python train.py --d_model=160 --n_kv_head=2 --norm="rmsnorm" --norm_eps=1e-05 --rope_fraction=1.0 --lr_mult_o=2.0 --batch_tokens=32768 --doc_mask=false
MLP neurons of a small language model. Each row is named by its layer, matrix (gate and up: input weights) and neuron, and shows model dimensions 0-95. Each number is 50 + 10 x the weight over its row's rms, rounded and kept within 0 to 99. A neuron's up and down rows have the sign that makes its largest values positive.
A block is one neuron, or neurons of one layer that tend to fire together. After each block is what it responds to, as a language model described it from the Wikipedia text at the highest values.

L4.gate4:55 64 54 46 43 65 47 51 63 60 56 57 29 53 41 49 53 44 50 63 68 52 55 63 43 48 58 45 34 46 76 54 56 41 53 57 59 71 34 52 36 44 45 57 50 42 67 52 40 54 36 43 52 48 35 54 59 73 54 55 60 54 51 55 70 38 54 55 50 48 45 52 49 48 43 45 34 52 48 41 37 57 61 38 41 45 47 33 53 55 50 48 35 68 35 62
L4.up4:27 65 68 60 54 54 69 62 54 52 64 42 56 68 44 68 65 53 58 55 60 60 55 40 54 53 42 44 65 70 44 39 48 53 49 57 49 51 54 53 30 53 32 70 41 38 43 58 29 61 47 49 51 67 37 69 49 65 32 53 53 52 38 48 59 40 39 54 58 33 50 43 51 45 56 42 50 50 44 54 31 46 59 50 48 55 42 31 68 45 61 49 44 44 61 62
L4.gate5:65 72 40 47 36 59 70 43 60 61 48 37 62 50 59 67 47 60 55 32 50 62 41 78 49 52 59 36 58 55 62 44 49 70 46 58 49 51 45 55 45 55 51 46 34 65 43 50 73 43 40 62 65 39 39 57 64 53 60 43 46 50 43 62 50 42 44 53 61 50 52 39 42 46 54 55 45 44 60 41 59 48 47 46 34 48 50 38 53 40 52 49 63 45 46 76
L4.up5:51 59 53 39 58 44 46 53 51 57 63 36 38 42 44 52 36 47 67 55 48 47 65 67 50 56 47 44 34 54 68 47 54 29 53 36 33 52 44 58 43 36 37 50 54 52 60 51 32 58 46 58 47 57 57 48 58 57 41 44 42 36 47 60 70 29 48 61 55 66 60 49 50 58 54 53 58 47 60 49 43 34 46 70 53 72 57 32 56 43 57 44 50 67 50 53
L4.gate102:47 45 46 55 39 70 47 38 57 39 49 63 42 30 45 46 55 58 56 65 63 49 62 56 42 48 46 41 46 54 61 42 67 41 44 29 52 54 41 26 32 42 62 60 62 36 55 58 54 57 58 67 61 50 48 48 49 51 69 49 41 39 40 49 54 54 59 51 42 47 32 59 39 44 35 67 43 69 45 45 37 59 41 57 53 43 47 44 45 35 53 52 65 43 64 77
L4.up102:43 45 56 37 43 60 34 55 52 54 46 69 56 38 44 63 57 63 58 54 56 39 42 47 47 64 50 43 46 63 65 56 43 55 70 39 46 39 33 46 50 55 49 71 55 65 52 46 49 63 36 42 57 60 40 63 58 71 48 66 54 54 56 53 40 43 50 49 58 56 70 53 64 58 47 53 52 46 61 58 45 54 51 43 48 49 38 30 56 41 68 63 53 66 38 50
L4.gate168:40 55 59 37 50 60 53 31 66 44 58 44 45 43 73 62 32 55 48 59 51 56 56 60 65 57 58 39 42 40 37 57 51 45 45 48 37 51 52 52 50 43 39 59 58 58 61 39 53 67 29 32 52 58 65 52 53 47 41 69 35 31 61 48 54 57 57 60 68 51 51 28 53 45 55 47 42 39 45 41 59 56 57 58 63 37 52 47 36 53 61 61 47 45 52 53
L4.up168:49 40 56 52 56 60 63 50 47 47 51 54 44 60 62 46 29 42 63 43 55 45 50 61 60 58 32 64 39 57 52 51 56 40 50 45 41 71 66 50 55 47 62 54 41 39 62 43 46 50 56 47 50 47 42 44 47 49 64 58 50 43 47 49 63 38 44 60 54 64 58 61 45 40 64 42 49 65 60 59 44 44 46 49 49 64 60 39 29 58 62 71 50 43 63 49
L4.gate347:34 50 37 46 45 61 60 26 55 53 43 70 62 57 35 37 45 51 52 50 40 56 51 55 55 49 50 61 52 56 70 56 53 41 59 40 61 37 42 54 46 55 55 63 54 59 47 51 47 46 43 39 41 39 39 52 41 65 56 49 64 36 56 66 66 41 43 46 63 81 53 39 44 52 44 70 47 57 42 49 39 50 50 43 47 54 50 32 42 57 35 58 43 41 32 44
L4.up347:40 52 43 51 52 51 54 31 55 40 76 61 60 64 47 33 33 50 52 40 55 71 45 48 53 43 50 67 50 61 29 37 45 53 67 43 61 47 47 51 44 47 42 52 54 58 52 59 47 46 68 56 39 41 28 50 45 62 45 58 41 51 25 57 40 42 47 46 62 66 60 42 45 54 48 46 64 45 59 45 42 40 68 46 59 65 44 27 54 55 44 56 36 42 51 58
L4.gate363:38 58 51 60 49 47 41 39 47 53 52 55 66 37 28 44 47 57 51 51 49 35 71 53 53 53 66 35 59 55 56 28 65 45 46 30 55 47 38 48 45 59 44 61 36 51 38 36 49 61 54 71 58 44 50 40 37 55 55 39 39 40 41 56 52 61 65 61 45 64 38 56 35 64 69 51 38 53 46 68 56 37 56 58 66 45 55 51 63 68 69 48 58 43 53 71
L4.up363:54 49 46 49 58 50 52 42 48 45 73 46 64 36 39 44 35 63 65 36 48 41 58 56 55 56 55 50 63 64 56 55 59 46 65 38 64 51 37 46 62 56 43 58 45 49 50 43 42 55 33 66 53 44 48 49 39 29 54 61 40 55 57 56 29 33 53 39 64 47 52 35 44 36 42 63 66 59 57 61 31 61 59 47 58 45 38 71 51 40 55 41 60 53 40 61
L4.gate432:33 61 38 63 44 54 56 46 66 45 66 57 73 60 62 43 26 41 60 34 51 42 48 67 53 40 36 48 39 54 41 58 66 51 46 42 46 51 40 48 52 55 34 43 59 59 64 71 53 41 49 41 51 44 46 56 47 46 54 47 52 39 49 52 44 53 22 52 47 57 48 35 49 38 40 60 58 54 46 57 35 59 49 55 71 66 44 39 54 47 54 47 57 54 55 51
L4.up432:29 43 40 45 49 56 54 52 64 49 51 56 46 49 39 37 64 63 57 43 44 57 38 44 46 39 42 48 57 52 56 69 64 41 54 54 47 57 30 60 64 44 47 42 56 60 45 65 50 60 39 68 57 57 46 39 44 60 52 24 68 55 37 57 61 48 33 44 70 53 42 36 39 53 49 69 51 39 41 66 31 60 38 61 62 59 50 41 62 61 57 50 61 55 50 53
L4.gate483:48 62 50 60 53 36 61 51 40 60 47 62 53 68 49 49 66 56 42 60 53 47 42 72 49 60 46 60 45 53 66 56 56 39 39 36 67 42 40 40 47 67 34 47 46 57 41 56 48 73 46 62 56 44 40 60 53 55 48 40 45 47 60 48 41 39 45 39 56 45 60 54 61 50 61 73 57 62 48 52 37 49 53 52 59 70 48 48 43 35 50 50 71 44 52 42
L4.up483:49 44 66 53 49 40 53 44 50 58 47 52 51 56 41 37 44 57 55 64 54 51 26 63 47 55 39 61 70 50 47 53 50 50 55 37 56 52 39 47 44 77 38 45 50 41 38 38 57 47 54 53 49 52 36 40 43 47 36 48 44 41 56 27 63 52 29 35 58 38 42 57 52 54 46 62 69 48 45 60 56 49 58 55 59 29 51 44 53 35 50 38 46 54 51 52
Responds to: Opening quotation marks at the start of a line or paragraph, usually before song titles ("Pricey", "Step by Step") or quoted text; more weakly, mid-word pieces like Re-yn-olds, un-p-opular, B-ack-ground.

L3.gate6:52 31 57 68 58 58 50 45 51 55 58 75 51 48 62 67 43 48 43 46 59 46 53 60 39 52 23 51 43 38 58 47 55 52 35 61 59 55 62 50 33 63 48 66 52 55 35 50 58 70 47 54 52 49 53 58 54 57 67 54 60 31 31 52 55 51 41 69 52 50 52 54 46 56 50 32 55 47 44 43 51 34 50 48 62 55 70 52 46 42 62 52 45 29 44 56
L3.up6:44 51 56 41 57 63 35 45 47 59 47 63 55 50 51 59 61 46 49 26 63 48 65 60 56 52 42 54 44 41 31 34 42 50 48 48 38 74 31 48 48 55 34 50 41 49 50 72 60 54 47 39 48 65 48 58 59 45 64 49 43 43 63 44 54 56 50 49 62 56 60 48 30 47 55 47 62 34 58 53 44 63 44 59 54 51 54 41 62 38 41 50 60 42 54 61
L3.gate37:40 46 47 68 48 61 51 62 44 55 43 59 40 56 43 49 61 63 59 53 48 49 57 53 34 33 40 57 63 45 38 41 43 57 50 41 40 60 46 53 40 41 36 45 32 35 37 58 51 60 56 59 39 62 59 48 50 52 67 43 56 50 66 56 57 38 42 68 38 49 50 51 67 42 28 39 73 53 28 56 52 50 51 71 36 54 60 45 54 47 36 71 47 40 66 49
L3.up37:40 52 57 60 53 47 47 44 30 42 45 53 31 78 39 41 51 48 43 58 67 30 56 47 52 49 35 52 47 49 50 23 49 42 51 50 41 52 48 49 55 67 57 61 41 33 42 53 65 46 51 53 61 45 49 51 43 60 54 52 56 43 70 57 54 46 44 36 14 50 52 34 53 54 67 64 49 50 47 56 39 30 58 54 59 54 48 42 44 48 65 50 33 53 33 70
L3.gate75:40 51 51 58 43 56 55 60 58 67 52 38 58 57 55 59 32 50 50 44 67 59 70 54 47 57 28 48 42 41 56 44 49 56 42 41 39 57 33 47 52 63 50 38 27 46 64 52 39 56 36 40 58 48 51 58 44 55 55 41 64 43 46 77 70 44 43 38 56 36 60 47 43 49 59 40 46 50 57 49 38 40 63 65 53 65 46 38 26 47 36 58 51 53 38 56
L3.up75:47 42 44 64 58 73 56 62 54 54 45 43 42 54 48 49 52 44 68 46 57 53 46 47 46 45 40 57 57 55 41 40 45 59 46 51 61 53 40 75 41 71 44 53 47 54 57 54 35 51 36 49 62 42 48 64 47 51 49 50 66 43 43 53 62 44 31 33 61 46 55 37 32 59 53 53 52 76 50 67 26 51 53 55 33 86 57 43 45 30 43 37 52 51 45 30
L3.gate198:32 56 52 42 62 37 46 48 70 54 64 51 49 53 52 58 52 31 67 47 50 55 61 49 47 45 45 43 48 61 44 36 54 58 70 61 41 40 58 55 57 36 44 53 36 58 52 57 50 47 40 48 37 46 51 46 40 61 40 49 61 63 34 54 36 51 52 47 60 58 76 49 54 39 51 61 41 46 48 56 48 49 55 57 51 49 43 41 50 68 53 67 51 38 44 43
L3.up198:35 52 43 55 52 52 35 67 53 44 67 63 60 40 37 65 49 57 54 67 53 48 63 43 60 51 55 59 41 63 36 48 66 51 50 36 59 42 38 43 66 50 60 33 47 77 49 37 47 53 30 38 42 46 47 53 34 48 46 50 44 65 66 27 32 61 54 47 48 38 38 41 64 27 48 45 50 53 54 53 43 47 50 47 57 49 47 54 47 42 47 63 60 65 50 43
L3.gate355:61 49 38 51 32 61 54 43 43 49 57 45 47 56 59 45 44 56 46 42 57 42 55 53 26 55 40 61 36 36 27 57 58 37 51 49 34 55 40 44 46 50 44 58 35 39 52 40 41 47 44 43 56 51 41 43 45 38 64 59 60 65 39 44 67 36 46 55 41 23 57 56 40 47 47 66 72 50 49 55 55 42 60 68 58 53 47 54 43 38 48 36 58 38 52 49
L3.up355:30 64 43 51 30 56 52 52 44 55 47 58 55 56 54 42 51 57 38 52 58 56 56 32 46 43 59 49 55 38 39 49 64 38 41 51 57 33 53 52 45 44 60 79 52 56 42 51 58 46 50 53 43 65 77 46 43 48 65 41 65 36 52 40 54 39 46 67 22 55 61 65 31 49 39 53 47 44 38 48 47 43 34 56 70 39 36 46 50 42 46 77 39 45 45 52
L3.gate401:42 49 58 73 48 39 39 46 57 43 37 78 51 50 47 34 48 50 57 51 50 58 46 47 59 52 41 51 37 63 48 46 49 43 48 55 28 62 41 48 63 51 55 55 49 44 51 46 69 65 36 45 67 64 51 52 46 49 57 32 49 31 46 54 63 41 27 61 32 48 87 55 61 48 52 45 47 56 54 55 62 51 45 67 46 43 43 49 50 48 65 53 54 67 45 54
L3.up401:59 44 61 34 33 47 42 50 45 57 45 53 31 49 42 65 54 44 37 68 45 54 53 43 67 64 48 50 27 42 31 40 47 70 49 66 54 54 59 48 55 56 32 55 62 49 54 48 51 44 41 57 58 71 42 51 48 41 58 50 49 39 40 47 51 30 42 53 55 40 71 64 51 44 44 60 40 52 46 40 38 34 54 49 45 62 58 55 57 42 64 48 30 42 61 44
L3.gate480:50 44 49 48 54 44 51 55 74 56 57 55 58 49 51 48 59 44 48 46 53 47 70 59 52 65 50 39 39 35 60 51 73 53 45 48 58 58 34 64 47 61 48 51 47 49 40 67 50 51 41 42 50 56 58 56 53 60 54 26 45 44 47 60 48 55 30 61 47 37 55 58 53 37 65 49 66 47 52 59 47 54 37 55 46 49 47 48 34 18 39 47 55 35 56 49
L3.up480:47 36 55 45 63 42 59 58 48 52 63 55 61 62 40 45 42 42 67 44 55 61 57 49 47 50 36 71 50 31 45 46 66 59 54 68 51 65 41 61 60 50 37 31 43 35 47 62 30 42 41 47 55 55 63 45 55 45 54 47 52 46 26 59 55 35 39 46 47 53 51 55 43 32 47 70 69 34 61 36 46 35 52 58 44 61 42 56 52 40 60 61 56 46 58 47
L3.gate622:53 63 64 70 58 77 62 49 44 42 46 55 59 31 58 38 54 25 64 45 52 36 53 68 60 27 60 66 62 56 46 45 62 46 45 47 48 58 44 53 59 56 48 53 45 41 66 45 45 64 60 38 61 49 47 45 53 37 55 54 61 49 59 68 73 47 50 42 51 60 51 51 52 53 49 53 52 28 51 54 51 56 66 59 41 59 44 43 45 53 64 35 47 68 51 58
L3.up622:52 60 61 52 43 61 43 56 46 50 33 45 50 32 33 37 64 30 54 57 54 48 44 50 42 37 41 45 49 39 63 42 52 37 37 55 53 52 48 59 40 58 52 51 39 28 54 60 44 54 56 48 61 60 41 65 53 40 45 54 62 66 68 52 56 50 35 50 58 65 43 41 56 55 62 32 51 47 57 64 54 51 61 36 50 66 38 62 48 42 54 55 38 65 42 64
Responds to: The piece right after a one- or two-letter word start, strongest for the apostrophe in French elisions like l'Outre-Mer, c'est, d'Audenarde; also mid-word fragments like m-ist-ress, sc-ores.

L3.gate14:59 57 48 52 38 44 63 59 51 46 42 28 35 54 66 70 36 39 71 59 65 50 40 46 49 43 48 54 49 62 42 56 55 51 54 46 40 24 48 48 51 58 48 46 53 51 58 45 43 56 53 63 40 62 63 51 51 64 35 53 48 57 50 48 71 46 52 51 65 45 49 49 41 61 52 49 45 44 59 56 42 69 50 43 50 43 53 40 34 53 46 59 37 36 34 48
L3.up14:46 38 68 51 49 64 48 47 63 52 40 16 39 65 51 45 47 46 56 48 43 32 48 50 43 39 67 44 46 48 58 48 45 49 41 50 50 48 43 56 57 52 47 55 56 40 38 34 53 57 47 58 38 44 64 60 60 42 60 44 58 59 46 37 55 41 56 57 38 56 48 39 49 52 56 38 58 56 52 49 57 43 43 52 55 40 55 43 28 52 32 43 39 63 54 47
L3.gate161:30 60 51 58 66 56 31 41 50 55 44 54 40 50 48 58 60 42 39 54 43 50 53 55 47 57 56 58 55 44 35 47 59 59 26 45 61 48 64 68 49 35 45 58 50 32 42 42 51 73 33 32 51 44 19 57 60 58 56 60 55 62 34 34 34 63 57 46 49 66 39 55 37 51 45 48 58 48 39 52 51 58 48 49 56 52 49 52 48 59 32 31 45 61 46 45
L3.up161:32 48 58 45 61 66 38 48 38 47 34 49 61 47 38 52 48 57 65 61 48 56 56 49 35 66 64 55 55 70 61 47 66 60 27 62 58 44 56 59 47 56 57 54 57 46 46 53 34 73 39 48 53 48 47 49 59 55 52 46 62 45 58 41 43 45 44 41 30 59 34 58 52 35 48 48 44 34 51 39 42 64 57 59 51 63 47 58 50 58 30 64 50 57 41 43
L3.gate225:48 22 46 57 65 34 40 31 45 47 38 51 53 41 57 55 46 62 42 50 56 51 48 25 63 53 27 40 40 60 51 46 50 43 55 60 63 70 58 30 51 57 53 61 65 56 57 50 57 47 66 43 35 42 54 56 52 63 47 46 56 37 52 40 52 40 53 47 44 50 56 60 48 52 56 30 61 47 55 51 68 38 48 55 38 54 56 36 51 65 32 49 29 69 37 49
L3.up225:36 42 38 57 44 49 43 35 64 49 55 62 62 58 51 35 42 46 48 45 49 51 52 40 64 44 63 49 35 54 60 41 55 39 49 65 60 60 44 29 40 47 54 58 58 42 30 28 57 67 59 56 56 55 62 47 53 54 38 41 54 61 44 65 45 34 46 62 70 53 36 35 38 50 47 46 58 42 55 60 62 37 65 53 33 68 56 34 38 53 41 42 46 54 59 56
L3.gate250:56 41 55 51 43 42 63 64 32 69 52 33 37 48 57 48 37 32 42 44 43 45 56 59 56 45 55 61 53 62 53 49 37 39 55 63 50 41 68 32 49 39 53 37 60 59 45 53 63 58 46 54 47 26 69 44 52 56 36 51 42 75 66 58 60 68 54 45 64 53 52 55 46 52 69 51 39 54 50 47 44 48 57 73 44 50 54 56 45 47 50 59 34 47 41 50
L3.up250:44 51 54 46 58 53 56 49 56 55 37 58 60 51 43 61 62 54 47 54 47 55 54 50 53 28 37 35 51 46 51 36 47 51 38 41 65 57 40 56 22 37 40 55 50 52 48 30 52 42 45 52 47 51 61 60 53 46 61 42 52 54 70 59 68 62 45 38 51 51 44 13 55 59 41 49 56 30 47 53 60 34 25 61 32 46 69 34 50 43 64 63 38 59 41 45
L3.gate285:48 43 48 44 46 56 63 56 59 35 41 55 53 53 52 64 60 72 41 48 63 66 46 50 52 50 68 65 64 70 45 51 63 40 41 47 60 45 57 56 44 40 38 63 55 37 48 51 40 59 55 44 47 58 45 36 43 51 54 62 58 54 69 58 63 41 43 35 57 55 47 54 45 48 48 33 51 43 43 56 50 53 42 43 60 55 68 64 36 44 52 37 43 60 55 44
L3.up285:52 37 53 62 50 36 51 53 57 42 48 70 43 59 66 55 63 35 64 38 52 53 38 51 57 46 52 61 29 40 44 58 44 47 55 42 51 50 43 31 50 59 56 46 52 61 44 49 51 55 59 81 33 54 46 48 42 45 51 54 52 58 50 55 60 66 54 48 63 67 36 35 38 55 54 57 48 44 57 19 51 39 53 52 43 33 56 41 48 50 30 41 44 53 68 41
L3.gate294:38 47 50 54 58 45 43 44 54 48 60 46 48 44 43 51 35 56 65 39 35 68 58 56 49 49 64 60 59 57 39 45 35 52 42 50 61 72 72 38 57 43 59 36 57 51 49 61 25 57 47 34 55 31 39 46 65 44 42 55 40 62 56 70 55 61 50 37 49 30 61 71 52 52 47 34 67 42 62 51 58 56 44 54 33 55 53 52 45 64 47 39 64 46 45 62
L3.up294:62 54 34 43 58 58 47 52 48 63 40 41 43 60 45 58 48 62 55 63 49 54 47 39 56 54 39 44 47 48 37 60 48 29 49 60 34 38 59 35 36 64 49 44 61 61 51 41 44 54 43 52 44 57 49 56 39 66 60 38 53 36 45 36 39 28 45 45 66 69 33 52 73 58 39 53 28 53 35 51 45 57 63 49 40 31 63 42 49 54 50 50 55 63 33 54
L3.gate616:55 34 56 41 59 49 40 51 41 48 44 33 31 28 50 73 55 60 46 48 65 61 36 45 65 59 56 37 41 68 62 63 47 47 37 42 57 66 58 35 56 49 53 70 50 66 51 30 52 53 50 59 52 37 55 43 51 54 50 36 56 43 69 51 54 57 52 48 57 32 13 48 29 67 47 50 39 41 44 61 55 54 47 40 49 54 44 39 51 43 56 61 50 61 40 44
L3.up616:59 45 49 61 37 39 60 53 56 52 50 50 53 58 44 55 58 50 47 27 32 42 31 32 50 57 62 56 53 51 30 57 42 35 66 43 47 54 61 54 45 55 25 46 62 59 52 47 61 58 63 73 48 47 44 71 58 44 29 54 57 54 58 31 61 59 63 58 46 45 34 47 63 44 42 51 37 68 72 60 42 37 47 74 46 56 42 47 57 52 43 47 57 40 52 42
L3.gate639:61 19 41 49 67 65 35 46 28 53 55 38 52 54 51 62 45 58 58 42 53 49 51 60 68 51 43 58 57 37 33 36 42 35 56 59 52 53 54 60 53 33 49 44 48 72 41 50 39 43 65 45 28 47 60 53 42 69 45 44 53 63 61 27 45 52 55 51 49 35 46 50 54 50 53 46 45 42 46 37 37 42 44 63 47 62 41 44 42 59 36 45 44 52 46 45
L3.up639:43 41 48 79 31 58 47 36 49 62 54 35 46 34 38 46 43 66 64 30 43 66 48 67 63 53 59 46 45 42 46 54 51 37 45 33 48 62 34 41 64 54 57 52 46 46 46 52 50 35 49 43 44 61 47 47 47 49 48 53 40 49 57 68 44 59 50 49 43 32 34 53 51 63 57 42 57 55 47 39 52 56 66 62 55 37 47 38 49 62 36 50 54 67 53 44
Responds to: Second word-piece that finishes a split word, mostly names, after a short first piece: Sa-ud-i, Rimba-ud, De-ad-lift, Ca-ber-net.